Part of a small language model's weights.
Size: MLP 2048 SwiGLU, vocabulary 16384.
Training: a variant of Adam for these matrices, 832M tokens.
MLP neurons of a small language model. Each row is named by its layer, matrix (gate and up: input weights; down: output weights) and neuron, and shows model dimensions 416-511. Each number is 500 + 40 x the weight over its row's rms, rounded and kept within 0 to 999. Numbers have three digits each. A neuron's up and down rows have the sign that makes its largest values positive.
After each neuron's rows, "fires before" lists the tokens most often just after its 100 highest values on Wikipedia text that the model never trained on.

L5.gate227:477521437498518499533471456530467490454489458520492496497501472543525470479557433564573437486528481456442479505507487478541514489541457438601434413417491499528442469482525465603469494426512583479557416515561546515480546467386523519496479513458429503476515539511451497519443489372433466500
L5.up227:525455609497549488485507483508434517506543563459503500528494468547385490504511514522451485529464480513493474497473464488487442509523559458482536549510464505544527457517444476471467434514470483540523508477513516492465495548502485566461524371559518495469484491423521551518477494533492489431
L5.down227:541625469502496510515485567533535491563492461538545507488439570453471458522540514581547476463487524397486473585513498488482485468504438469539507505542498529536519410496504535608503553523559556413549450499604433513494559512418445477558500527451510522476535610537491522527466474481500465491
fires before: "–", "s", " |", " –", ":", "),"

L5.gate67:541503525610574460498559498497542461552511473482609533571437531484493491498544448496494453526553520445499544491419515561486472537515530510528481457545487542434539505564482437470506540472559515461469469492499475437511480558562450437483498436480518488470481515465542509487560559503515515523
L5.up67:519475482582440513543480545530550484428550497519549585480484438529471523569470478486436468497533496468463491470489548480529473491465542518440515485472476504464545531534548503462502402545570463551449525492545463464482558482537514511526467475516479491462436507453522539442487483498462479445
L5.down67:521528458518510483468504450506442455431502506517492486483491479534510512475540512439569500530516487544554562555507428499459512383491506482471531560469481465505476489566506494516497578449533462526533489468490487467506488460527455491562480486499496513507532534519463509494522520534583447547
fires before: "-", ".", "|", "\n"

L5.gate785:511512526488447504505521376491500507516498455531517476499500459519456509482527560494525460440546453529564590519553442490522408478545519455506564518534504480472500482581500489456492480553531492607461500488553493464475480454522529474497508457500463484527548561497570512460535510515483491455
L5.up785:490524440386520473495551519445485546506450502483520534441488474497465509612433506483498486522464542506572463565501514455443534459458540422462463518439520568490499459513447459543502483504542540447450452493541517395505458525557556484508451551569478444446522484520506485499479467553526548554
L5.down785:509510599461545511540531442496471514529480476489497439533429487482526486502482446555495544525525517461507559490509457531521506566503532617502409448569573507442478452543526445498517449523489525551526529472493434501489515542431484460471496575502549512467509500484503509465481533494425498488
fires before: "\n"

L5.gate1303:479562517556558493482520510499507512468477482505489483456523536506612453477412483544558544392491516544553524471505511473523559506491503513462519487513560484484557577478485490483456507477508454512459500528509403511464541515572505481592556535495465474513444511539487525491495510538554561536
L5.up1303:546518517561468540532448516487507531532551503474473504489482522431599492555464508502542559493476530464565541468470493484564487511438488537507539483496450503459480489522475463527489513487491510469526460470467497532529529470563457472475536498520569499480449500492490517481566504582528487504
L5.down1303:502412633461446595499485439442498452537473461548457492540538551493520492448582480552493484489549546472484499553509432446510460496512491510619536499433512486484513545442466473549575523519578506533563527558515500489509548511531470548476492467497478448561576559468498570527476491507528530467
fires before: "|", " |", "–", "0", " 1", " Auditorium"

L5.gate1023:549471482528477495573547424504526433530512537476470430451521488536548544503538410479520546405525471454478443472423528479558434467448507512524450500514500526563525494483487496527488490525405551484507489572442524526451515468429547505507583502476549519528511449500520494536454549517485551452
L5.up1023:477517401435478512554531540515440496540564548508428458567524513462524503483479447575452474605527483457521460497433552583492545501499532547518482494515470572491539519445488510543555507552479549523486493460539471526482501511463576482524501451499506494483533498492487488493441461529519485443
L5.down1023:472465502547446504516545537521444462499554439506498409564427458490471548488462479427532600484511497519555494560540490498583559521591496504471528508470451530425501555484448500532568508593471511449498490504544445531529454458500510469507509414493481512558512516475521531456461492556450511450
fires before: ",", " of", " he"

L5.gate1272:567471494433486541596466519529479426487534496537453526545491482552493600481560502492511472532528498477448458518514391491490480497535535501486481516423462571458439426463504471471437513491472551439536496475575546492450540563469534481542542489567474475484513493476493558470494506453499468463
L5.up1272:536542558484488474517481505548452408469485566491507531551492484511542530492565555442546585495530414523473525503541441519531471550571520447422455534467532520432439467520534547453403564468508482431478482515581499569496501514502521548533520488521467453502500495545409524531487574548452457498
L5.down1272:453489380608511430479430513525501502495524567547537485526524512570492527454552477473585548525500473531534534521583459459526541444498501494492493528419566494468511593543476549462474456557542583464501471512504559470572499474475512519500525483491545504507511475470464510470445570476501507505
fires before: " |", " (", ":", " Chart"

L5.gate1563:524527442532553512536412498490539492502461528516471552506440472544506511395458510479542460443479523461497531494436516517578397533499503545488495508503537548439516469497539476413479508544512481468507442493553498527482556492518483498524524533489504534483516529503474473448505522526478502505
L5.up1563:578554520547524525557463499493544561534475540517502500493460484484521496506449540520560445497508584452526493466456508458558431483492515527545490489425550476519453487525517487500559424526480533463424506477505546459483560508497490505557400542512513457486466533443406475494421498482522544482
L5.down1563:500548473484515554599490526529501516495522493488487501460502454483517515433472507436499503521440481455481490517506461522532506469461538489464525546508744549493466494484481428487529508525516518471467504482514499511552435481453490467532522547484477520505508490488511511461482463502523469518
fires before: "\n", " "

L5.gate1942:509468540550519475553476498456439522508554529544508449565453606475573462585516537522479519494491532490480567519472443537510450509457468516540574504501442507534490474455478507470484514415504424489480506398513496516477502553481510510466483483470535527502581463499492571495415497458503463457
L5.up1942:481493552462466557461504490489518570552445490479520469514487557530536533478435477549493517546537472468517420489529537463531517461504492536542514470473517483456490524504560519564521432549500516466570567525484510372534490432419497489536462483409489511548578458569506497539521465452492554474
L5.down1942:477492464540563482527436450499541413432464564504563537421535476465513462470481506483473515505532537561543535455487511544439498529504508428517563469534503485486430483441527483564492488497536586489505474480442518483476485468441505528499474429554510561539525451554510556529497565552535487484
fires before: ",", " |", " million"

L5.gate1849:497533427507528532500532525461532529404523507533525492519499489544516576573465533575476422494441459488521525475456478513482500564454591540557520519474434471411481494546493458510523500544506447459453422497546527442492537440459544507517546474509482460467544466521486547459413516523467589474
L5.up1849:541514471494528510499554502550439521416491502486509474566558547435590528510550531516443489465569476448461590507524490430491443500512452509508556562504457510417507477541545454508500504451448514507428498520480524504493487560487509415502483529524482531499468539399545482473441371506498481517
L5.down1849:585439465543482512506532586506535475566457536510503486459523485556496503470455524561450477527480562471496443495535597528507444446502518550489512448556478490502451457522451470538498440495514518497486426466579538505521542507492475449483493548536448499433521478481550457497511509532461520470
fires before: ",", ".", "),", " and", "\n"

L5.gate128:470463513483510471544495455469474459534531569473473554502506451502455505514454511549490508557452546510530495469468509537638479494474522458551513493536490504462504516436550474566432443485503525498538496495506605475508497433476479489503525548413478436518494545395562520579497475520512479512
L5.up128:513454495501582504491516514409459560490525493457543443528556554516450495481519467556495511487465514499465530479535523496487480551559537449483482529407480427539492470507431556553464534476519465447504428526527504468450512443501481485469499569579421501400475482479435532487522521503508549505
L5.down128:497533500525465481534508561560487470515509520489456517472465567462512443539471523440505504449547492474526536523484527486525468469473501506565498459507478482512519417442516530546486495517474564521563535480423459518486468475547465485469461470420507486585482540466590528506487539528461613536
fires before: ",", ".", " in", " and"

L5.gate241:510522538533455510526489442523466527503498442490504496522478460523497441517496568503476524442516495476466467480469530494576453546532540477544521460488486508491520518486479437436497477518497493500504530508520507514476488566505465470465564469604495406471492432515450461469496472532535575519
L5.up241:468538432555543473556513503484479549544445535514553478525544535482554474513494475454502496548536522567481417437499470530497450516457490430524465478503505489478486508459420499507460578464550442501533525435495422491555545526430477485499516504487520432480527484498492582512441488562512519474
L5.down241:469458557520498502475483459500478538510503401481508487530454463513520490492511594525568482477570438413462454492551512525501472553515493503478502534471534519436537478500478470468559446490470507488586531494449471523509568509524496489530494412511473471445586495517461521525482495517534499489
fires before: "-", "\n", "="

L5.gate1422:568529476557520487523470540593485475462471552523514448547454507486449488560535556504483520533504546495481555460481499556566508475499543449552477538484477516477500466489466504526569501477533543542443518461495455513521523516484548456528494506551509488523505528356509526546508467494500516500
L5.up1422:488469410549514505442503522460473496585531408500519566497515514500500524542534448510479450518524520476502443499388551500522492539441575470501485476483506506482524501453504480504414485550522568533509413472498457495569496511513463557570596519506536491383527471509481488466538459463530541531
L5.down1422:556505500555574479566485546496531508518466434550495536535461529481438517463483485516466535522483511506464515495469525500494517431522447521507493501569611462491552437484492428464518568518537510487562481506462490571467451531513458452516526554546469410483473572479439460511455487527500470506
fires before: ".", ",", "\n", ";"

L5.gate348:490500514486498522513542518553510581535505497414519503562514506492527442531521567537455515524476583510493544498568546498521536538463574441552553541525503448465458471485537528453555451435423482530458477542490583532514516516477575503472510513450489519448530470523525512485457508551499507510
L5.up348:515513523513543450457524442545492469506501490492474487523497508480546500516518459510428564475499478493498446489509514463465498464539465425573550468574564535467522521454488497520490467544474530422524548560523501507474507444550511516469505463484442409485491515525457462469494555507584502586
L5.down348:545455522555519489576466535470538527534425463427569496446448477422473406508515528533539494489524545432466518485501441503507536471507526506463469454508409388528469532557571476462512522468551484542490465513529450509538514540488495575509527487473460599500421427494572512430507516528459555479
fires before: " |", ":", "′", "\n", "–"

L5.gate1852:536513541542518502562560530492496460535545523504565457467541529489492454500518479512524559452534540440464470484462409502522492455479375482464436490544465471486473506493515530547444536466452473409507553506420483489461487522532462590495468419489495563492528507592561518524457572498448416464
L5.up1852:510496537498402513468499526507431557615480562480478486609447513466550571468456521455571532491537492562532529528497460485502506484501475537458539528479543496606571544507473478451515487454545587497466577524557483464550534589549485510501511461491464569479536464463435495495508422510521489419
L5.down1852:464480494472477562475520494527581516475495516502470473455502531436402514520519520478411493497545445497550516544481546491484489493533498539505547493528513592510611528445516458531480487523568517558430466535477460489507475545537491417511511418540526477522538486488585522522585456473510464543
fires before: " 0", " |", " ", " Goals", " 4"

L5.gate1723:463562475538465488527527504500477461424472539520516528544499529534514515440555501528475424442491570503440495433416462490478471478465452442567485527534488482517413527520527508505466531477526421479483470556477549438520553536476518504514465539493513478422485475500530527454506492541504502556
L5.up1723:523417452524597479496458512481472503508531507533571440570490453521554499558509448488431531524538457485499472427489525518496493517528517541498549439497494523530454445496480433472483509518457511474401467513514588499489547525498540451516443543535544500525557501475472454495493416517489511500
L5.down1723:482471457501460542516399504547506503493551497444500484452537479493501486461503503563467483479576486482461574518529507611464469474486528518490461435495523451521545523485496544520474543528464542547471500516531447534475501518454497460421511490548466467529560518448464525526479507522513476492
fires before: " |", "°", ","

L5.gate1217:497519513472504511534496504546457528567534504476504536522505518489439499479533429483537551527529471480507449488533466533525456516534495555576529509542501477442498461472471541501481537468483506508542528497521520524524487452478505462472553496480505464421512518536435511551452423555504487422
L5.up1217:570526540490549534529502472519490509514574508505524484540490446513527546507578481500514518458586481491538524517510525468524455472526576580515514444494479450539531486458428528431484460553453520465453465499509486514530513457462541490504572521514395440537516472489452588389500487489507572542
L5.down1217:518430551550488514481478417492498488518516464487529458535537426478469511513512466500599496513530448502564455517546483473484447515530483525575538527495478554478418496477435510519524461474459460459492543480497491571507512451529519513454454475532497502408495484505503490517549475516529430433
fires before: "-", "\n", "=", " of", " ("

L5.gate1634:470507526530503494513536456460438511501445524508476475527506478502481516552538484508474561518529502482437524490550516534475458580543532511578458495495405546453432513563469485535513522484449437557482480511482523508440491536558567470534360478478431483490537490449485506456474478447478525437
L5.up1634:498480489517505412471485527468503587419479506484443519508541489468521523566464493564441463571516486457465508490469496503583511572473509474486485499529502538487526494578570493570533542521480533523474480536526493557412584506564474600554425559494451503535440524408503511451476501445598486533
L5.down1634:491563424511489555514413499475547497509581494507473497534458528549492509488510469517478489535583497472508490475506530382508450466514454570474526531512395574545599480519521519469506479454453452549510452530537560436462509483487475509491587507528446517523486486559564562510554433513506507496
fires before: ")", "),", " –", ",", "–"

L5.gate1255:561504454443496507485419503474509467512533522476510460483420504495506501442519518453490478447552470488510494505451534494507418463499508518535401493479458469549478469451445525474502518522518561522478476500520560496490536490463511448511480517562466492542521519507473503464461494521483524549
L5.up1255:565498541429521506504429556518496481483502518457512486475466568498526498383515564436533509488529410526457562509499465542491458491521460524484491482520494485532500482441494488405499583477492582463481528519531499531505525488441467478466493502526519473506504483544455502468423492573461504492
L5.down1255:482481522472570508476497522497572538486452480503488450451507524514532496393504482512513509482482495506486510555550491502519506489532449541480567512451569508561482520485521522490452493490495547450542474519470435483444496556509524489493472483532598510418449558510519499506539506415518500432
fires before: " (", ":", "\n", " 1"

L5.gate1287:525465486553493544535502467547518527477519392422448547488499457514481467509477531510498479548539470445469565513523478484560436541526486475501554522535444547535506434391562513393471437604458527507522510565564537566477511498429561494493506522516508431432547538571519510465449494496534500518
L5.up1287:578499428461514469532487541510470563585404488516498456499560485514505503506415529468476478508442506480505514508482475496533466521534520560511561500497474486572542497542448486476539490478540548508483491517533513476506581519481501507427516507540492466492426521465463538474437541542588511503
L5.down1287:541530479494527549516492516471479475431525533539491508505530483589496576458529426463548520471589452555465553506528547501488542460512507523455448447534628444553442519520500493550488485446482506541455496468479402491464463585525539440511461517449549531494414490510562508498575486476459455487
fires before: "\n", "-", " ("

L5.gate767:527605485480535502503511505519475507474477476424540461530498497479540464558524473542442496484435553438411547474447456549458499538531516505534439491455525504462421471562534439506451450394397512539476516545534535513520511484471515494549551523513488450473562480491469516532460528517563514572
L5.up767:541466487493463499533452446491432530527476562565408513538456476515556534470510476523528480530452587467503487473542473538541488405570541594568523386516522489559540483465464562521528471506437471536500531532473503522451545488518549536519451481467442493556570535480509522526474465482527465440
L5.down767:514453477504595488479507487525513501534395491494544470483496528406567523587511449517547460503474556498547512535558517516499463491527454477463506535534537519492415512529515563528502503477417518540507516400540478460474492547489543496519456499477482517517423438410526521472501491527550461507
fires before: ",", "–", "s"

L5.gate746:503498454552517413503452413498511518482472489476422491448483512531495495427547570529539456539507526484453464445508408539543493513546496451520543465516475475393505567463456418492487508508513507487450546466482559522452508529473510494495480480489543497508487465534487541510411502522544535500
L5.up746:557483519534499504411478555536447527404499525529576542581466511490515502498453495513519511483538551503504502437501633438582483517446474463526479535482486502520494465456456487518525509562399481463574524463555491526482571562538499516501530465605503452448458480517471498498513481439496522501
L5.down746:549488519486486538418502510453434491443431496516445525584490518602483455569555556535507457513502502467484547515490548475504468526532514500556523447499502465482476499485499488531519442469429439434560573556446503495492523540466548488540516492451529490485446512482413420534514516414504499514
fires before: ":", "–", "="

L5.gate1516:548525468518458403516493504542518545476494567444485486418513501498508508531471454471501514513533467489487466548474450430573437455478444479511503503517508501540473536555531524399400405508530477524546476598502492510551487470436478511491520463450514484473513532503528523463536390446502528486
L5.up1516:535496489513473519479511549534557463517426516446444526480510539490447509506555471466512469542478466423496525515469478472546495540488492457474513478482552506551515490482473478423525449530540535519489479514488469453487551513460466546531485430428537405510543548533539543537519517456522545434
L5.down1516:452490538455567533435522455445469516475551551519527441539495448493520480521551475513489594508407469550512491441548581554469448530513506464495473552470552504537462459426466537556516607579511563478505484433505479479465485485546505503498479503513499455508479509503468459493524512458507429476
fires before: "\n", "-", "|", "="

L5.gate1062:553550436480563489499502481448440480509513511538534460502469482519547460540521535545474458456521507490488474470515476544543451483454506463496513527489475517474485405547507473534487539500422497478532420572530536492475500529612494444536477552525422479500575492416516442455446498428518523456
L5.up1062:524455507457468455483488499476451511518513430450515478477565416486585539533527569473489563450454415495476509585556460532495494516501472513439529511520523525536514486522507475461475519462528503514450488560506462541530533508509535484609505493539503456486545452518579532545501528466492500503
L5.down1062:492511441487526466506505575481505452509496512481469527537405526511505491468490499525466499543470567471514441529444497501488505455519569509420471502519482439431414452467539500566517468537527566539505546478542530508512520534550435520432537460456489461504527547454500461480510496516577502489
fires before: ".", ",", " and", " by"

L5.gate60:567483496540510483467409483435473478497484512467537485421481541459558474478531495478523490464551503498522487466515530483570559519480440496512477540472511479480495487472565451517517511481485513477507446513478434452525490478492491519461465513490507489500432490501520491486465539546522529572
L5.up60:573459476535576514512438505502493531442488546505438528521559427529464460559429477406526524546490477466511519475488562542537463515543568462546462514518552545491505552557495490545536518536580523519514499558511527516423569467528547519534498466513471441480458541442508442437509463490503565493
L5.down60:513540451488554484496421507473499502526507437425537538466483503513524494484523479505511469499545509483519465502552560523498542450543452524513487497449587503446528478499561484476430482420463483448544493593526426531531448489480538459551455511493614518468489530569458517560414488508545465535
fires before: "-", "\n"

L5.gate1419:515486466477541485495478486456551496469500462504466531581489526516511455406488522522516460519465551495529429453461540529480441516486458495574480455466515445483481554542505493506445517599507584444470479550498482495494444409495434479517432511497502436489480548498457536432497563497477536552
L5.up1419:542537469502497443539486534506522554539491467478581507480510516487517521530493492548452518476523447476531506459465533516547445481466495492480479523465519569508547463435488492430494479542538494491485490504565483492491484546498469489497473510529465494464475534570479528416433540604543463582
L5.down1419:487495492444487529463413476468486466592538522502475482540443524495525501538497548559534479469529497518501496467570495509493486587498470519528456559512677505518454426472458484512497482544500516492535515529466448520529466545523460393495450561536534501489520526524444511493450575525493454484
fires before: "-", "\n"

L5.gate1909:524521516519531587539547474556487520494469431531504432535486460489539482501486527435509540411455435522520520534454524489486462493533510543563547446543470528495490498488538515468560554532527500488454505498521454517483532492539446451465529450487411466515509501436498535504452489517526572430
L5.up1909:563542500510570500466509535460458522538502507500466397549477475404498519498500522487520512512531463525516559539468477508561411495501526464561478498459465463507534526471458406513504546474517497439465453515542493509553524502504511568434491478434454456448482554481457499444499480558498502519
L5.down1909:498435431559470560519473504463489538508507429439507538462492458573476558502510492472445498516536446425612411530592481477441531545534502533512536512530567536506559484507516497513502435489514487537445536498505489494484467476430499498489460523472573488479451492550508543561450467418540458478
fires before: "\n", "-", " |", "°", " (", ":"

L5.gate780:562464482522432549505510396475519499509529503478422463444441509482478538591486516507537421526502506457504589499507467423526521517500467522500518448513443593423447503530547480530438465500470530529511485455569508447481473460485500498519506482499525536486576449474464571451463547450513504441
L5.up780:479502501510446465466499471549517531447489416457481532458417563458485500505450475540486479492476412433514497526594564502628544483485554577464508511474486546451474509538475464494399452517468500517414480452537503488510551489470522487572536551489515505416570466491498483482511556532478531529
L5.down780:503431506556568491517451427459474523554550510527501496547475493544511513544450505534470484527517486527582477415526503493586497435532549475593440538473461446493541461518585554485473522489495527469499503477475528516502478547480447527479470504555487406517566479542535518453472504570468464515
fires before: ",", " –"

L5.gate1609:500552529546511471582500484503473449443546482476548547536516551495500461472497476508556503459492566412470543468513509498576503467493504466559511495460482499414445451472543540564502515454494508478510462430582471558477507525472480531540487476530485518481467467385490461525540462492491472432
L5.up1609:520529512535510448458523552500448456457509612463543501488537485472536509546530512553517449478535531426423542539474524530500472552476494528470457490485486517448470584533484526490546490454425532481526435515449492472526479490479500524529474385500542513551482526455513499559527456591509456536
L5.down1609:503471458444501546464529477531491502518451486472469437483524462440488497494461484553451511533552449473535561528586442557514476439449527498465475470524658546529481514487511468481515521475507512559507496422515536532460551498529514491450527525572455550527424463487474479474471553517461500520
fires before: ",", " |", " the"

L5.gate1112:476515530481537495527466510509526472433501590488436451444454486434468515558501430517499474579444560410514495482481490498533564508466529586549494470475484572501484586507482503530485478505515437479518399494565528427437504447557407475531483502447548459500566488519503541515520470542525481513
L5.up1112:481425569507555500425472534515513542483498512475545500484576549569451527614495513475520540494479474440476607504489418558514548495515529525511531527515492552465575488437526489545469506461503486501435502461468518503525536539466446500528540531456441486484492531486539477554408589510488599516
L5.down1112:488509452496489451540448508469496445566493479491528445547479459503437483511446471537496497497446508425519449488491407497484452560508501449486537497532623519548414498528506484511555440562501509508496469561460468542498465458515533475499503512552475450428534541432505490440489478536568459497
fires before: "\n", " He", " In", " It", " The", " His"

L5.gate1813:580536484565494506537576498466483489468579480488559451501500457494488488508439435469522500589525464446542466479539558502575408575509491491483428456515524459446505514537449461516434512571461469477533461473606469504487486485502471449570531485488498435558532513460486440465503476485493486478
L5.up1813:402444524507599460474426536444602615454509506492556522480508523587517448544561481563563498504509506516532451498428508482584523496539495473433512553526505491547530487473527522559505486550574504463559443538409497463558507319473470517549456475540517534515465511515473537424495413465511474578
L5.down1813:524448469537508501462493524485486487497475472518504536475537489518515520489527498516503468460563476502554483546545558477474504480621474561501529515483447432528423472448555492561461459444451490448538523588481554500516419525496493524509505558466494552455498480506501486593493505452559458478
fires before: "-", "\n"

L5.gate2005:503503508528528551494456509484510544478467515519531429526501500541498448543521520441466490434525560539536419485480529507497437500490556456493554473416476455487520486485482473529433486587482429480499449424514491551470456422503500419545546398543536401495458537500472455464509487461532559497
L5.up2005:495496547479486439465556553528490530530511498501455511559529554539475514576480468491468512466579602462470449471508510501504463469499528500493549529463553499428523412494519464491409572500421570524477443422492496487499616489523520428543449483536514472513520493454495430496405495523499523526
L5.down2005:506511475540503523465451494481465422503501539528482450519588523506565517506552539436511459443524485562544503541456542447481503506626468525535478507467587519545546528431443495461559476487464526526506560513577438484445533519467457485514484440485499566546540572527479436439477494489502475447
fires before: "\n", ",", ".", "-", " |", ";"

L5.gate1700:573436506468481473527507419428497498493548474516561501446479518541451458488497485566511461460491478457442498472462452480535461416421522444570470513547464519471445522457482478468534520529445522512481604473509532426540531503479554531488443504494478537502550442494547511473445446466476534487
L5.up1700:505512526472502490488511473524419502569501527510539454544487486529505491507523503533523502450412479468518525440569553519457482538549481542595530574537497510499447569573493452518521535475489431516452464535513529460535502514428483444470472499608461523471557605504476487517463497581462512577
L5.down1700:474490469534552456528524462530462410481487422577501386548429502524522553514457486470515546482475496473496551467419406542416430486488497460492465549520491482472534493454442491450568543459534468483508482528508525486436508444436537483485407467539496546506510467553518478502461521447475491537
fires before: ",", " –", " /"

L5.gate243:382565482512527479525535581491493554448526457534509512586476549479521589459413438494525517493480501458391515502513476510545517483469501533518531460478505492439502487505445446471539498516475448493467475490535465528571431462478497498534592514523538547490551506466462493545454466540512413484
L5.up243:508510542498522456514546510563480512509534502511531558475514556441552498510470508478456513477498478489492487517528440443536489427464405497463522527468478568570481438587445492500514457484452488435477507418457516531538542526485516567515522504500447452513460502523500538495415508445532497485
L5.down243:503472527489498590494526532499504532521441496495511448531447470595468473485561521523497522492535502469470493500518481518535457567543545485502431480510559426478499548448498495517506488438522530546516428492503542513469519447407421514455472473557535506526544559495538463487567479522469495470
fires before: ".", ",", "s", " and", "th"

L5.gate1209:627484551563542448476453483506513524421482403468494539462475444498457446514536494579551494493495491500532483510526569498498513461513512503440529508572514465517486446424493527501487421530477494467538552475492499554450548516546498549501511500574492475514487467524517474467525497501516584517
L5.up1209:535475513523409559552526529506494473420480524455439495503469500502505493486456507438533514505453499484501502447470447504578459502515515551459442483461493452505437474498492510543472525546460506464437538510525491513451520470565438522563462485526557457466563532461499450497456476470467508521
L5.down1209:516534525500546554469510500451524516501467487514527502479472509528587504507577526546478484435496491522542469534449563450485464458473529468466601484472734497510519467461534490446455473452490577477513511518570441532457481507489552515544525490519507548531436519473497446488464445501546461506
fires before: ":", "–"

L5.gate791:433433504505459508513549570500468437517484444529456479544499579511484483490449501563497506443446453469460523425522426508461459537468570517588519489538490539467544502532490529578502483505489567530488485539483479447450447529479435444532566536416576483501576535422484469459501507465470502388
L5.up791:510450527537492522522508510550546422529514499531458491567488528548558503510551496450511466495496552509513422442543527448527524558533492521476529543485519531554605494591390473484498475540464494518510598465510425518524545528493504523556483464450446468439492543490560521552472459517561516499
L5.down791:507551465496518472513528519460489476522485484445517512525508572533480534461436493518464527492512478469463526534466497460457445475474535520492429526518517523516452493495512482520528510474586489536527480444530536481461471546512410458572450508461549429486581481506515407434415538492477489438
fires before: ",", ".", " and"

L5.gate1558:500470451492420524552457432528507544471577503508468420473447421512514442414505446551511533525455524491424462510437483468550449506502572511510491492499491507446497472540475523458514403504451465513495487543558529476513547463476536446478525467525479508461466504527488486497488482462474503484
L5.up1558:571490513468526439500537526428504489471454491478573437507528515520468425547482509445520540468513462441460525512443512466504477529573476490538460507495538488481536483440529454368531490486494555484494501584531546612502512500460485571444482473462456472510463500523496454423515533501460592449
L5.down1558:527476607505571535452522592550590504525521504487443470442524575517505593517493496514506532460522520499590533496507479491477474415531437443491453482484572544466444548462459497427461521495477576508489464401504459497520478467549577539494440509485446442478479483440461515477578463582515539558
fires before: "\n", ":", " of", " |", " Length"

L5.gate712:455474512533585463540472517551482479495551518529404501537421536406489453488505462533481490502468503460524495548479468533524506524413516525470485524483454529444448506531526432538496464521515487489505361465542498485529475432533489511525493532469520472473526511481499513442529427486474538473
L5.up712:497551504506524507377490486454543524476489487478510489476468452532528563512464506440507493467519426438519517536487365494537501469533546463470517479470483488440530506454415427548478429516495492476472481449577471445514496480493501460464488461481457474483579488519497567430511510468468481566
L5.down712:489493536516495480559451578555505499488541489477511492559522481444495486508501457508494508467470510453487508534582321546474494563474490504515498520506709517516471519582523540486536470514488507561460526538545453574527485524535472485504461554527524444465532517477500502475536476508471525462
fires before: "\n", " It", " The", " He"

L5.gate2013:476498455509585532526504538483486533490504534434407428488469493531532545490504503489513480508475536514559476492381471497488547553527514534528497558459470469454540495475475511480452478452418462480499510517505520512478425491509532469494511462424549512491460462488518493541476480591470426487
L5.up2013:545514508504542518468430564492453498455486512520510511450507500531551501491472471491483483440529494418535500525531482527441497518401557528495540483476462572507509487488491484540503510557515443452480446456620525472481526489549429417536450465503516531564566514379450536466527465457568545480
L5.down2013:500477496489541511484437480523529507509476541514493509471479456464523523487517482449425459539484480497501449500425525516529489517466542483578529536473528442535462497458510492476498562476484521465526529472460551499490516510502522489467498529454515482533490515555499520562479581582501433504
fires before: "\n", ",", " (", " and", " who"

L5.gate397:514552486440588487535486483546544633529479545548511470511507469480448517532507492589419514520457533415480457510531518486520540502493500490450508500422432530535498467459498501482487547516484478466461472424490538526544452471538479457516563550455492532506566521469496500471485479466487508462
L5.up397:465570488530487417453483425478516513556519486491551460517493441504484463532452521476456545374481460533484460508522515500527551542503510422501478503470548482488513584490463523453507487509484487548466491520462405526411506513511546439425434548500453553451432483518472452494490483427504521547
L5.down397:528490481479566507475538561508455525545449544486517505447558518610485582483473460497543496615532560418515495504529479529498427466535471541497501487542472484501457495521456466433544457459464532501454449435579507462514524585463503535536472544506538497493515498507512512441483505502482476475
fires before: "\n"

L5.gate753:473478481463535507523458483562430518507426541494526487491477476469419488535509521468484468471475458434444477435506482558518487494427542529560503508475519516463463436487428480470451487561527476517522443429556507511417586495509527452527528511572495484452545506478502525515465559458498472381
L5.up753:489478525544556429438558498475500589442511586531545481565489443443443465544465516509498569483517517518507470450522534477494511469547467499428532512544547465515569504449431441466476481570449539500457510512455485591520519444511514468541480418521527503509445482420576451512550475503550507543
L5.down753:548510545551513508561463501476458551528519448500539456423497519446552540528494453531465499548476464446565491475505488474503427459483516469478486535479520554506519494529488508530519512456472543466524518495488452458491528516527509546423543491482470403547553507550474502503509492537497489494
fires before: "\n", ")", "),"